python train.py --num_key_value_heads=12 --bias="none" --init="normal" --init_std_up=0.0205 --lr_head=0.0139
MLP neurons of a small language model. Each row is named by its layer, matrix (up: input weights) and neuron, and shows model dimensions 64-255. Each number is 128 + 32 x the weight over its row's rms, rounded and kept within 0 to 255. Numbers have three digits each.
Before each neuron's rows, "fires after" lists the tokens most often just before its 100 highest values on Wikipedia text that the model never trained on.

fires after: " |", ":", " W", " N", "=="
L20.up0:127108165145064113053077170139128148072132107119131117193149071117110105116178144111155173135197083126134115171171136128168133139104118096156097150090084080117045120101086075169140129154180120135167146157155099082144131093079102127099153138132125121182059182135076092054131104095125106092094091107083169147113154167083141107107152183105098146131197191136165195117079116093095091117115111101103102074101117105050101100147051129129065111145161165146103123146154148161150120104120149126174115187133174062151124130198158075104075114156090124107094167150161125142116125130113142114

fires after: " T", " met", "ai", "od", " F", " War"
L12.up1214:182159095176169121092077153131114135114088120164112112131124136107203163117114106163156110104133180143168153150132171180163166080128119144168069115099151099106076180115082186087089138138096100191130140158100131156140126070078115113109089069146100131144099101104122141139086110225112135110102131136123107132159100132105130103212091138125126133137114068101126089129148139074193124167098136165154110146140150097082082169182125076187091109156127109194068136199169096081138126056160160164142095096100127096177125130124068137114132118123099166145168174153149077173124162146132087147

fires after: " p", " P", " J", " M", " Ch", " =\n\n"
L6.up428:128184152166157142065115126136122156137115134126135112163155094109116113181145166130177141106121126162158136088090115099168133125095061156103148160131187091077114137103206143118087189124119066105189145193070144157117146126097114135137147144171158129161151121097181132137112111144155153077140185167142186144172131115094139144086119112135120122062124101136147129156134132104085151061086097170080148133164112113128105161163114165092143119149103098166184173141082114147037153103114179175123152149178168094180127061101154115119085127162170074104138113097127198179101126149148133108

fires after: " s", " an", " a", " she", " S", " w"
L10.up998:140099150081103144095181100154103116174132215094107100117131142226126166100143144163191124214114141099136102099182130137148124134085127131129131127127086133115128137138106078123086092140156160161150135159119099141067065076122165143137152149099163166115140154122113122126134107173091161125077162123069103127086082125163123107093128093160112129067150126074137171079120160160094104105087118134125129125106140032141096156109175166124124137055147149109181157158171116125128157082114158190088094160188164191090150125138104150140080092081084104163114090178143136105103149142147095149

fires after: "S", " s", " \"", ".\n\n", "M", "H"
L6.up306:099093228098148137153172136079169102158156159112155212158114126120092125081107157127118126052116168123164102122161141082170175156092124210146181132069133121101134129085117195111157168171093176149139125191108102138117092137185167199118155171123147175091147211140162138109152157179114178067123190121090105144126168092084130134096125105122085106149094131096166087127147154118071131063121137138094138116136103124080161126183140179111124149152088133124206080173065092109102131164137146119133131141132153130101135097103124169152105203185127159057068143157112103129144124106106142098

fires after: " |", "3", "2", "36"
L18.up520:132105139082127193103082109131121073123126104050141088108121074113116144052110147103172094145099186099141121162103110104101124084141129111104139117178153141170148119080078091138097146139092080145121126063147128202154107065187144169097052175164113144128139159122140136170134115173147141096119121058093164135116107088192135122151153108187144145101099044095138108101119117099178170098097138090115143058063083116160149171088064147066150047100130114124197141144109096150088100146107117117114142143096160146082104126161154166105128102127116178176095124134150143141182087124114037110

fires after: " |", "1", "0", " ", "2", ";"
L20.up384:223108156010126151122087098150106099158118144124116149152160085136184147174110171176106093091115206063095130139187133120202117119113133127119136129161128133099134135167166122120132151204161090179065135165136112106074133109164150183103112089176150113131173149099122153105086134153123148143156037158106119079136150083149100119088182130141109134113106107154141076115167113055126125112102139143133182169124108148132129094151142161142047149083063114169114119108061141168144082128151110122105111202096139164133089095135110156151116119124120161154151109128148146099151118080121088146

fires after: " |", ":", "0", " W"
L20.up1335:106164156174142102128099111078152119183160122143132132156141099191114122138157152177125132138093117109172156066162127099047165107051121153148139133169132166131079117143080128119114162172065085180100093151159099128136089124115106100125142079142106255101104134111112146117187125119147118154114146118121100156109209136058180140194149133108125125166122111111119200114143163107087140131122108156113109078104098058104134165104087098156142099132102124124146104133165155111145140094079144134121068124156105130097112092091152141116128092159137121186085138197108129124076113107181148129

fires after: " p", " P", "′", " L", "P"
L6.up30:108217133120136171092111043117182117183088164100077119111177148127162124182054226146088135114182093138150124181135168087069153069159181162080148122141114113157160114095106158121147103090123127088113054124081130161160101089098111169183137143205135130132157171111078130170155107121150076149120137162067091138145094121084156131134140096136162082127146147150169195071122117134126131156144136131125135082112137150102111172141051149161182146109122126093150146085149110164117114124142085138128149116119157145133126094122134124145111108160094079148117145112138169088135124127153101135

fires after: "R", " W", "r", " L", "."
L12.up640:115096084116122108195104121168074183105117137184139132127136114140163078116166135079107108108155087124108137111121130127139134193057107146115057146100099144112127152096124130166165090098095111126182126164139172205167083161108181114178099118148117125113153135119160114062147100056155135175095144117103144142165167154024153136138140150156129140049116150119092199138157078143145125129137127099123111192155093145136133140148129159176083142095165072092157140165168150126132140139147133148126132057159154150115167135137087013100079105136119134126145091169146160191147121149146122159

fires after: " F", "B", " B", " comp"
L6.up739:114157122165160114125149121123132116143154161162146099103155147092146115135166078123088089071113148111161103171124128149118157190101142109192074147175141081095159173192156120130110130098162187121104093210092155129127183126129141146083088149109181114130134206137117098227140075160136114047161043143153142185126063114123130155112141099143082105128145151114104189103098146133092080137089134144168136070166194098103103146116169119089120104058109130080132118221121175144146163119107140134157096090100165144127135124103171127144137124082102141123146117145098159114098103095056098162

fires after: " (", " p", " P", "P", " was", " a"
L6.up355:119181115146120119059139132147138144132114107087142128120119170155133121082121106109122157064140156132147135139126191118145116086165159125096155086159182088142115145115177090114198161155071109110188119129120121115112147172165122098169100114125133118127121189137142108162115109167178084093125101102158118172137143090137154148091100102065128081190090119082118162163134166087134103137102150165151068047107108124070121179128101153188110114101166125162083092154013154075122150128174129153110179104158122122084135151125076184160116204127126119156139144150137130146132142133147122151

fires after: " ", ".", ","
L12.up211:112175118107130088183103065141131126149117164113103222124096152131126117148123085196144075131127144105141112129105148114096162119097159122137100070131090173198164143105157125153152181122152146102174133128047070135169160063102129147135121106099069128094121110108216113168167129074120106086122149119138108174115123125122107171156075076152135126110100093186102137143119131105111170099116158081077102168135081033121134191103154091101071188129117057113131146152136143166123102144127156160115161156119125118117119137130099091105136151106150084152070159146139112170105104126084164127

fires after: " N", " O", "N", "A", "M"
L6.up1244:091179102164116125164116111161142133116147116149054064131144168153126123145166133120100127138150136168122087055109105134193154173157188121145115099146148110071160129078160160073116093122111117144105166135167124085103049108133121124128103092156073150111173141186171087117117144104141098185109130100159153158096125100111125148164153139134135149147136092125223147163089146101113131141120092173082108084168086055157108108119077128141104142104065137114140119148097155131079147117124169103084039137061103146147141100158178117177124176085131127096106109152113094148173117143154104150

fires after: " ", " n", " N", " R", " number", "–"
L6.up1136:076137160120133157133140118156121192138205143184114099131080103085159119159114119154159166111122183107118127119121151128145151106148148194085169179119158085092187154131123149148121112127137127140108214126133159106111088111130073142156158062120163155104122174135165142111141135087134156137190088214132168118129085144136060129159110113120132070132110104129129163098172120145088141080105132187096118163107119107131114068115138128116145181094165174092137078121148132154150089121052141157139133148178162084168089099177108150190135089169136096135138117101171119144152141136175111169

fires after: " ", " s", "C", " V", " the"
L6.up723:131134129085132176130152133113142144196147158130141186104162118110152112153158146125086143127160211116098080046067103114139130173158116119112143158046116153120080112155100127140178115086115129120096132120152149173126131111174099129102105146113106150113238104129142108099096103115106138133168149110116129181118103157091151135184115137126158151125092144165111091149114115117098116144105160128087112056114134155162081150096132160147098163126122119112110140157166089107167144128075125091086113126093141165162097165126155163086154097130129117072115137086117137099013074150128118133

fires after: "-", " (", " \"", " un", "—", "ee"
L6.up604:135133167068158080097125111105099168122123130115154147135170179162163144109123143136140102100207085154159169104090157162115146122119119075178075112125157113140117119168107138217190096127065189116105135177127102126119133137128100148146103142147138116113137126151103132066134103119143128124119109200151145192205094078100090139113105169159066144177112145105141138108050141106114143072119057132136127109144139152171097128150110097157129079109101082124141133240080116146114151175200133107148173167113120160144109094138172092124137117144078131109097142172084065126088101177077115144

fires after: " "
L6.up502:103098142143152120107116196111150124185169105091038150121141176080158077106204127115110167076118152136100103075078140221168121142164085108148135126130078164112148103149157122158138078130207084123183148126145203104193137138131123132095131115125164180055157154117082138092119127128142065094077138101154124147104150111105182101117087142169162142146141145170157114146135130175094128148092106148081076143152167141162129095100155163142137146144073137084084123112164108105164150138139126131139100151158137126109090116091126178083153122183107171148125147090127160114141124155112125139

fires after: " d", " L", " rece", " le", " r", " lo"
L6.up451:136103160147123161084097129092136203153116125157120111120114100196091108107170100144118133099150104108190092122130080104104163147130135103111108121071170077135102136150103164199179096174132104146115145096114140117079154160098112130092124096197161144143093118100141104128106147122097133164079115131083091096126118081148124119119135143141140103097105109123158115110112093149154142199093100117147139239200147197107120098165115127134111253103198137137105124114090124123129152097160113147129091070144158133138092173113139092131116051109111157106075119109130149141105089115141136104

fires after: " ", " S", "en"
L10.up544:136117105132142162115158136103112058132102123189137169092150108065155131076129106094100136089124090108137147182140143157062120111173060170126118104134090191133083161131072077120112088131139070129051106122149108105203123170176079137111149087068127128129151161130127117164120164156155115116114177097165090162112072119136106137076173172093134114142198073139118102121108135178148160141100105183130124145108132105188163120151172112120098165125132167174151151167099152145131103166145140136109091140127162064107154145159112138113154161112104121142088132176079155156217112106124148140

fires after: " v", " V", "th", " R", " c", "9"
L6.up79:104173153115126190158070091142144127175154174118163141134149189150107079114111145129059147108136136157103162227088126084095081139113149194141130146204202119128156135168042142160156089144048177159099147190193112153081090207131089156178133074168119148175092137102112178125164150149098139112064086156124108111150154091172148163151176087103079136091110115119148122181143070081157149071144136105088118108112102108124172105139133106147140128100159105102109118077116131155090117135156157123053100079150085104131098097049114076128149174120076172158139099123137111103167140131116128109

fires after: "″W", " T", " D", "-", "S", " re"
L6.up1317:114097108136182146083135057128092139125116123141096168154168127121144128080208137147098155194107180121128093127053132165146149178180189136119151194072090103095117134117111145114197070118098135134122091129147090142161175189119114146082108137196115096078180084126069104145155155108106111154159160091171139138181089124099095149124118106149128122098145140109129130090163111104132093180094105099122101131159151148136097173174178155154151149142065069093106087168126110093120155162128123140115090086169146095127154123105113115153083194109171162120140111093183143143149071124095149136

fires after: " ", " C", " T", " c"
L6.up1259:089128147127113145077100174138157164051117143081088129126097153122160103098140126167187153126145180106141193083092174165164151099163136114141118150132087129093117095174079108094115072107181165139090118140109155074122174122135137151133147128123097153125095159150113100142121164103111134172163132062107077135153148102165077153096124192153159193180178163151156170087164098126145144152121080104123129101167121050071101172183131126127099149173091089183080100137095172125113111106115076105108135166120102079120127166144100150088098113130121182119137155141155153163136081154135106132

fires after: "ood", " |", "er", "ers"
L12.up1092:150141068161135146149218125095124135098110115164099101135151175170135124098126071111149133168152077085131109092147194167113140113107130148124082151193116135158154209154128115162121103082149130152113119073111095131138115133103124167132135160134129111117121142148112094140144083148087136098042127089149117054138156122100114134153127132095149101102143159158115218170121148115111086125149108078140128115061130131130141161106130105120054190126143123187184109101164143092125091198079104150228139155184134144152209088122138125078133120137121140118112109200172117142092172176166136165

fires after: " |", " |\n", "2", "1"
L20.up951:111158172077142079120116099089110141078188127171211148132107141124137124094159163142110155119081164161101091130093088124117153150114146118159110147152111209138136156115092123186088093144073129121132129191181137178130166063103138108118125135152087105138138156162167106085115170139164124129124132148160132089095130115116171110143134109102111113178105092123142090085082141029146135122095150066205124112125121086132157086136197117188172144134123099175108116151165128143103122151111124131136111128110124184072112104147110166139138112127089119130120070088153094093149118124048170079

fires after: " ", "1", "17", "16", "15"
L6.up1073:125110138145104119147114116120118140142189080136057100129097125104152131130160083142101146112106113137158048100105111165146107129116091137117133094093115161198126114129132064065104151182165167106139152166155093168140146144112179158105137071200112077116084113096143066159142165122138135144104119193071115103200122191111089112166134140094053188053158067110140129114098177145145129141134146129089118151106054180153143137088123148113139129128135107142109061076090113133102127156180100112101167116093147159166157120139135162099155139109160117121155149143101165157129108108105144145

fires after: "og", "ag", "ig", "ast", "ul", "g"
L6.up462:147110162069130119146105112145167148097115167133141099098171105175127136133105115130171131133255142090145136156123104107131145177156113133120093112173112120086119132168169176151128203127151074135089122143145118125161115094165172057157111131087118137127103174099136147102115068215129118090174167190172153146128080120088105127136132038085133138127110117127190094091133115182111126091175167161100090148115152170172113148104113197137104097069161165190110149170117164133145178130144125150119154129127124124173173115155132129107131098124109153094121122158112085152119151113145113099

fires after: " R", " C", " r", " c", "R"
L12.up549:105093108084133024141122133161163170148185032131108056081130196096171137197117066113104090115157138108093126143094172148135140117121121157107144133158105157131167133128135075206161113139163110219203150079090178099128175178087132073125103110165179113140101103127109083108169083173119147155115168174117036090131117135149159115103101126089100128166097157209171158148174108156105052170101127132119141190164111123139071055172144135139125128172113103145137171110120101104143118137083180143150126150166100161181122106140086108152131118133157073125130127110081059136091119162140087099

fires after: " O", " N", " to", " K", " P", " al"
L6.up228:117109206144153153103124064081136168115151183139118034099071091181083184122153140187187133116132124166158128153119152117121100058148147188172115126110135117179141152158116127151127152101124114097139175136136112115115118121127080109095131100175141100097124122144232134163143152098108141096136147122174146108100096115134138080123148117123175157125133124163070167187102171072177131177102121121132123129127056121158162069140110150129171094099073110156131122075142103116137133128099135057118151099108135149089184149061111133181106197105205150134128111153117091152127160171137128110

fires after: " F", " b", " B", "C", "B"
L6.up401:147137139160192133112125093133081153081104132140143089169134200156125140154117199091178096128092113083192152101107106067151110154150095112184034152117137098067124113144110097129074225060111176149171121113132165140099149116117098173167135131118136116105160153136087089130114149165120102104114107162144122134066062110108135150142143197155134103090056123126111151177112133106136075140093188136141149128122150041135143163131160071159141177162120131159155122162075146187182149067136160142155108101136117110123109101142154055120096120105110134168151042128132107137052110114159142107

fires after: " G", " C", " V", " ob", " c"
L6.up831:130114133126168134099169132134134159087108150097125152179144138111112126109169120180139139112104206134154122142154144144121159140130118161115133176168143150131091104159180110136136089146142174104173150135106127088093130105087106166124096142151113069176113205109110117168152156124105100112149080105168131113131121081168075077108167138094106138147138067135158114187180139084169151065093146114111129103148109099106144140145133096100114123109077199115209090088127097142158126112071146109121135139152149141147114112084061143107101078122126173130109071123156110135136118125103112183

fires after: " M", " K", " k", " B", "w"
L10.up384:199065162103123169118139134213153097107173112160033133138170162124144132121165106121118166106116137177172112110149155107175147107133123142131106092155112112119106121149187139134121107126155085104110110187155150120117136111169148149084153134176084141099073142127137190123033190076169152151177129081130106201085079122133206182094128099142210106125122181136129126133109130082179147208089106120117077135067142135149121141123127163136170115139111113162127139122109185129120161115119093041121121117186086105139112055069162081139101174142127101092121116156120164086117060125163113109

fires after: " c", " w", " pl", "L", " s", "C"
L6.up684:080155181121161103087091139094132120156131120155143129117167142135093133093140066109123107160091182142146157125104126161099138132110074125181084087138104138136090156116141117196158120133098092192110105180141093126043133128122169156138146153141150159109119137051105098163126117110068113121095129129089146040148126143171165159114113123136094155114101138082087108134158096113133102115082119155106154103122114096130124152166126092123148162140098101146155174089136133175140141138096150104150112155125096135087094056142162183124145129138135133108081160180104082079145112175172132181

fires after: " ", " ("
L18.up973:078099190093155106151115134138134164124168171058096108140119186106062155102163075137096128092128092063127162102094195134166119124077131088154117154129130096095151135175121133140140092099133177122133135121135135150148139150085066080135110137171147151142156083163199171131109161161121063117118105187121108182106128099167109115121128206147123147109189070119120129158158150128154190091169102131150134127153169114130146169118060178126166112167134125072097108126146088129145135095151126135123160096094133138193156147159145136204170093152175163131147162107134162145103131183134072132

fires after: " |", " on", " On", ";", "On"
L20.up1070:110161110078094104112136143171150134159173145122098136090159174130131156098145081141123059131096121134142146111121091141094140102103069161090170103137117144123144173198119156135128195192103155122115157149145120069090135137169139137092093102169130060104102122150137109180145142170131135184109113178135084111173093118085134175088162118082169112102166109101122244139142149154083092117110175149119133113109126134103148126152114129149169079114090094101085129145123162115129146121077094087154150152170176169143106119128028188118171133165150160032111132139103089117097124170069160193

fires after: " ", "'\n", "\"\n"
L6.up888:183141175155108139116130103112204124130110103114096117091096192137128190140101185100094117133152049106134082126143139128134126138147078129148143095111126173145136095083160161103126069109086137158094134127055116154151085121136152082221136164115161112105150131075164088132200135171123134118139154175120130117075145140110100118141108193197141167144110058071060125176128156109106100175075181119122138130116134166125123088103148110208124100090096143144066144169126169143134170119107072159110207179129117112125116165180067169182161110150176121154105064111084117160166069135158105136

fires after: " n", " N", " O", " fin", " Al", "ig"
L6.up761:125174164144164148115096136112157048102157141214099127116107142134124196133088093151134099116185133122156116118117132124164119096119111137138187204145140165171135084069127140076145109104112128124083145067064130107115088137104099140089121094105126117128141131189138146137059043170128143108153130166052165112088112056154119156138157111130172147196095167097127139180145167039093105124133143167131095100146120145115127094192066126072095137100100130178153071127155140141113141100145149102133128140153088097115156146101179188141095154106131071100097108146132133137144146151113098075

fires after: ".", "5", "S", "-", "4"
L6.up911:066130124166196126112122069149121094141159163139109088132172143132148123169153044100130150125088133132138138124130085120094118117174157156179171167074058112171087168130081131081178075093084114121139127106160081098109121123092095147109119114217153198114133150189136105149144119133133071125115077121109077121181069148076129144140135134162135138140111103136150185115124089083155200089114124178109116095144145130194131126132079138070101114148119094174158072197131101094125111150112129142116117068162131101174133127136100127110117124099164158128134137158137128116115127129107131219

fires after: " m", " M", " No", "M", "Y", " t"
L6.up992:131136126162128063066119081133062118156133134116082064177126132174120069146178131143158135125085121104133160075142189203142107100140108111146142106068068153133109094157133133124131155138095136179177157169149148083134109115124052168100127120124135127088127122124141140159105122099116147154137190121090139156070083118148119090136161094193120080164152119084114198177103138137116136125177166076149106102140133073178108071146129141112133118126136174136150149104125119136136036225116129114162168137121123165112122132168151158096139156053137104111159175153102116025086146130124119100

fires after: " c", " g", " R", " s", " l", " rec"
L10.up1254:113098097147114108157071157076084143111156129087137150128132162152108117146171111128082161172156164166099151167083119131113161070169107112145152165129137085146135141161146125158136102119174140173198162120087133164122130125200111097170111106155168115053148184090171122105115096125112156108126163112168132157087164054153145141093098078139121161148141093159159110109147128126131026136170136099124148147162094114186101136144042121126143119150153163131187144167128129111093151034110191163095108131124159168124154114132148210086176164102102108075103087115087048104123172099109119119

fires after: " ", " S", " s", " c", " C", "S"
L6.up6:143134085148201115177150107123208168169167179084103134107131135152085139119072117138115165119147133151105074133101149128129087162089141092130142078146119175098142131100087170108132127174165126171128103140085140074116164142138131134127171134127089115129121146093169126136110149153105151086128091130139167148138155090148157155151062088084090140097100151155151091155164137147154186093137167114101106091143122075137103128156125163156160177088129089175177156169097081165200125163078134138097158138096132154158119119098097137168180119125159083138103088102114177158159123091065148129

fires after: " C", " c", "C", " V", " v", "oc"
L6.up827:112169146061093135122132086140171160110120122194098160179144078134109135104113164081192122143115143114104138081190170089104123148148170090149167109167136146112102091156125103140092133076094126076095166130067137175132125149162053156078106147163149140089156172060121125207123148140184226113143141053123161133126124157149177193169089107053128113158104123137213130129115133148124105124122138168098096132118134129167122203156130123147178139056120071128098154125102134096076104118103173142097136125175107129100159069165143117098122125110177132134083127048107075187113108142146117133

fires after: " A", " V", " B", " C", " c", " Hol"
L10.up747:168147083118126104185082086172076174144161143097155095120143172103143128109118093109145103111135147119120171139080218134131159137116101154124148144111136107164104145158127185116084122113157096144171103127135175083184134164082158151143152103201151112164119103150129103142191123177099152107158103138115142097171175132157130126128110155148118111191127106164128128172171101200093069148123165135123118114099096115168116083101138139139111159151069065129089123137122096139120159095156152066130087143165100109166140083113074075089124119121081125173151155125122095127187124152159091110

fires after: " V", " v", "V", "v"
L6.up1118:092105125120134151091172113204152100098104145172113079170110112130154113114095122105187125117103160153047173101164072149122125136115072097103135047121130102163111077096056168184100124068114045107134132171100134087149137163139080122145145097149051090122111060145117146156157161131162143158114123130108157112148095125147176114165197141119072132198133126213149137173163139102079119120113146104076069157107078106131126109136132157176129142139169128145083096120125101145105120140091113081121159099160143145155157092136157094114127106126171142136121106124115102110152106196194119153

fires after: " on", " in", " at", " ", " t"
L12.up621:104094116116161112111129157134164131128118162097138093165150114076141119130133145180083076141117151132077089087147080107151133131204171109152140148126131138170119127097170177107089163166081145145143075127083131108134083097103144150100133155159168151117191174103088107180173100098114113132115104160121064089104061118094084141141143099135116107128121056105084130145105084127160152156147129195089099171199093130165131090147159188134140146147112121106179126174137117116143134125131108154094130119107118087104130113083107122108159101155138125138140107142132179139174140165133094159

fires after: " H", "C", " h", " c", " C", "M"
L10.up1129:137146188103168133086127099139145109057130127114137188092154075140156077117109118124143112081195135176118131131165141089143118126108137149109089147079126147100062107102084121090146135138129152145183159094070148121113110150157130133153143183159083153118140160110113118093140080195097132102094131123189131112129153121179106178120160101096125084149094143145091160091106123089127108110135174111171081079115148095106102124121137143094093201124086118094126186158165161158149133137159111093134152124103111145164134113099090134115134177145086140145139136124098166103141118184105104108

fires after: "-", " St", " T", " ", " met", " t"
L6.up287:155104094176100106117183129131112106118104058108105145117177139100154178141153084144096128159154162139117169096071092169121152140177154147108115097140179077118108192117072069111149083139169118152141160147121134176134128079095096151170169160114098142092129152113102084120148101159141091109108091096091125099121173147116058115133131134167126144113162148105159146205131161132086135100068153160162099187151107128130096137158169134132112080173175089097133106127109194110125126117155090128149175107137152152107143184174128093216133111080125108092134153125123081136089122171156115107

fires after: " P", " K", " p", " record", ".\n\n"
L6.up520:186099144125124147093167175107110068091105154088098158127155128117164069122081133146139188168107154160121166065089175116116079153198137158097120134096124073097106193142151162097103110112118074154145108132160140082145155098189115097180184079134125116123126155104109117143157123176119112087166144115114131152110172122161124127073096144165142138110105113117154151072178152126128120145158130140088147084127140189078124186117137119152168089134145121140143153146104105113130120172158059106143083103108211090090168074125109090118162093127137096148231178132162166144102071179139135131

fires after: " ", "."
L6.up352:058101121125169098143125163140092145100124119149123153169142163116171130138109128123158170172127139083136130108140081171185166159131085155147164159049118192122091201131086121077050088209157174148147128127154144118078079153112094102144120131147119140129132161121133095143130128112129159135147166136173156119147096136116091131147183105138130152135133147170128115140105057149160107118120116100164105133142163080133124115147191125113155179146140178130133140181147141139117149079106133101153142157104142139142150097106096159154137203181079153108078114098089131152145112103091129122

fires after: " ", " C", " S"
L6.up1067:149120183085144178127063144117176199138174127094186150079140144105138103114118187164143117097165170087139097122112135116093154083115150066189068119111163201153105116096152095134134142105165181159097134136102136109136164233111131152128130107119142134172117201123183106119078160086099128124127145150111132128186134128118134077158111122111145159115158109179134086102133150070203204111126178099104122110138114079142145110148151161149113175134079089084117135128154131121116053123156087072127140113102124109117065122068129116134207151140164146133132174155112122181104113169120132118

fires after: " E", "E", "M", " J", "S", " At"
L6.up1089:104185209109139112145137139159149103110183161139104153170147067122168118133109186152081145155110083082075136129163082112126116216118130102199101105126124125124098109144111097140150140176134074157129142106138163110111131133099149157162099111153179121080164144110174074109157187136140147101046165149133122086080107159109167162104181189152113067168158125103165110166097075128146151107107156124151103138116127102114139168152152121135113113125118116103120159150136131152093118150106125176109071152178166187163098164178165087154097218165102113153137144091105142129099127139155169126

fires after: " T", " K", " Ab", " Af", " N"
L6.up990:107181141124177135107098112099161112109209128156095124172124111127148180123151055103124098124129138105182166103211147120170170142164167111097140139081087121155068115115169197130194087162139106146123151092157133083160190153084115105081087112090120102088138113160118106121127085168111161103078149084072083142122104111149132068109111166122156075103169140163084237095152115081101117108090146168139095122127137140152153117126156117138151169121122198087148112035084136154130107153075155116110154114156141125116110132062127134139110131111123132143176129103155112180049141110138132102

fires after: " on", " On", " Ab", "On"
L12.up960:128153125097109121154156140189123086126134150171143123118177123140132108148169122112112112071132080113140135081124183155170104116162100137096147132166122126092156168131162119181088146113110107100124101155099149112081182140112096102063077146124088061086153137114147114121120116139108108111115128145118152173101204108110136135124122164156128124079144096164106158155096129138085114089126150065133142134101108097118135119073163116090124148108071160129128173088199116159140120118139171118129167137146172143135154069093092110124135117097184154156114127123080147106163103145122111110

fires after: " P", " n", " N", "P", " L", " p"
L6.up1256:100178152137143117175125171131146145171170202118156149174124169169145148087066151168133157171108074162082146130103055102124133093122161102093108178122161151107158125181140117132116095121128094140092167091118108108157130144079180119110152109126137079138143143114125132137128152119123131102085130108118048150149110125087112116097098100097191187060141107200189145079152160065162090156105069117110122149075107063152170197102096168108100108076091152109127152074104170105080157151124091143087129085134131119110104160087137177138079128105140139157082145146120153144129092159179112173

fires after: " W", " w", " P", " T", " h", " p"
L6.up701:164156185178163135113186139129075069112098123135076068103132108118097172134100114131117118202068033131130083154124109124147074146111134104177084173136127101104080136125131060064157152131151143145055121116164137169144160131117201155183126088115113186078108129107086126171111102170162161133087129129124106151102119098137104092115075078075112127130105157111188109118091190067127134167144197080111161166127138129132105135126135126168091086136145137140111156134110140143116124147147097105078074088134068133100113104121121145146143098106114149148106099137124139108095128154128149065

fires after: "C", " c", " Sc", " C", "-c"
L6.up753:136157185153140085182169084145124100115129169078161142122067143125155150127113096157103128099073141130094138148121137113108069139128105139116119154155150163078131162055113125104091144105186149158108145096104208126096077128148118117158162186190125195158143173081206129155109120139147146115037145062158107131160136113112089140158054120076125141172140116097128139124138100130097151136105162098084118140111146107107103135153143121122154141143131133092151163102152147217090178106077166164109108164136134175118128102061177162168135118175107175197125161155079110132080129184144133119

fires after: "\n", " (", "-", ".\n\n", "."
L6.up73:082073178118114194175159107109176134120110109087146120079100139125090099097177114163107173092162167108191186086105089148185156182138125131152142134132133186150027148157101160140130126174131123181112159130205106162136155124132173107115155152127106099142114135151177170170023133147094114064123159132145142058132102120129107157127176182105171168102149108161135065131133157099139161156120125186123140115085140141101119114091131162091148109083159110153169118214171105061068164128113180088147138093136113115160108144114103138166035093126167110141157085087194162171107134167163099123

fires after: " M", " B", " Que", " m", " A", "enn"
L10.up589:178061158107110107068143098178150173140119186109156065125151093160153091151102113119133172114142125089114135107210127116134086140137107187078139127084147096124148158174063099148150078147192062142137217188170153164139070176135117138061093121177185114062094173221104085113125177143148122127101116143119094192142088144145133113153133133138153150167066081124077141134096085160133077102161060088096135101139099178081079119164158167156081142133121158099090085174092130136128106117152138086090096112135098155168165178091120130119131144073130153155116172147166122144104140086164136146

fires after: "|", "-", " inter", " pre", " un"
L12.up428:129159146131152140057123077143152134145164112135186119127111133075141109143089120104185106069162170143137176092152092142088133081133124183148121150115054088144162228099109103135103137185062108093092156074152097138111158169113126142160093103132140157155128123129137097109084077156171119128114151152142149125116133176101116118134106130124115175144182093100119099124151219132143134130126068198142129102120087150172085170195172122205141109164125129126138109164095112091152138150063162200111132190163170125164116105148202134156206162238145073125117085173093113134136094152133070069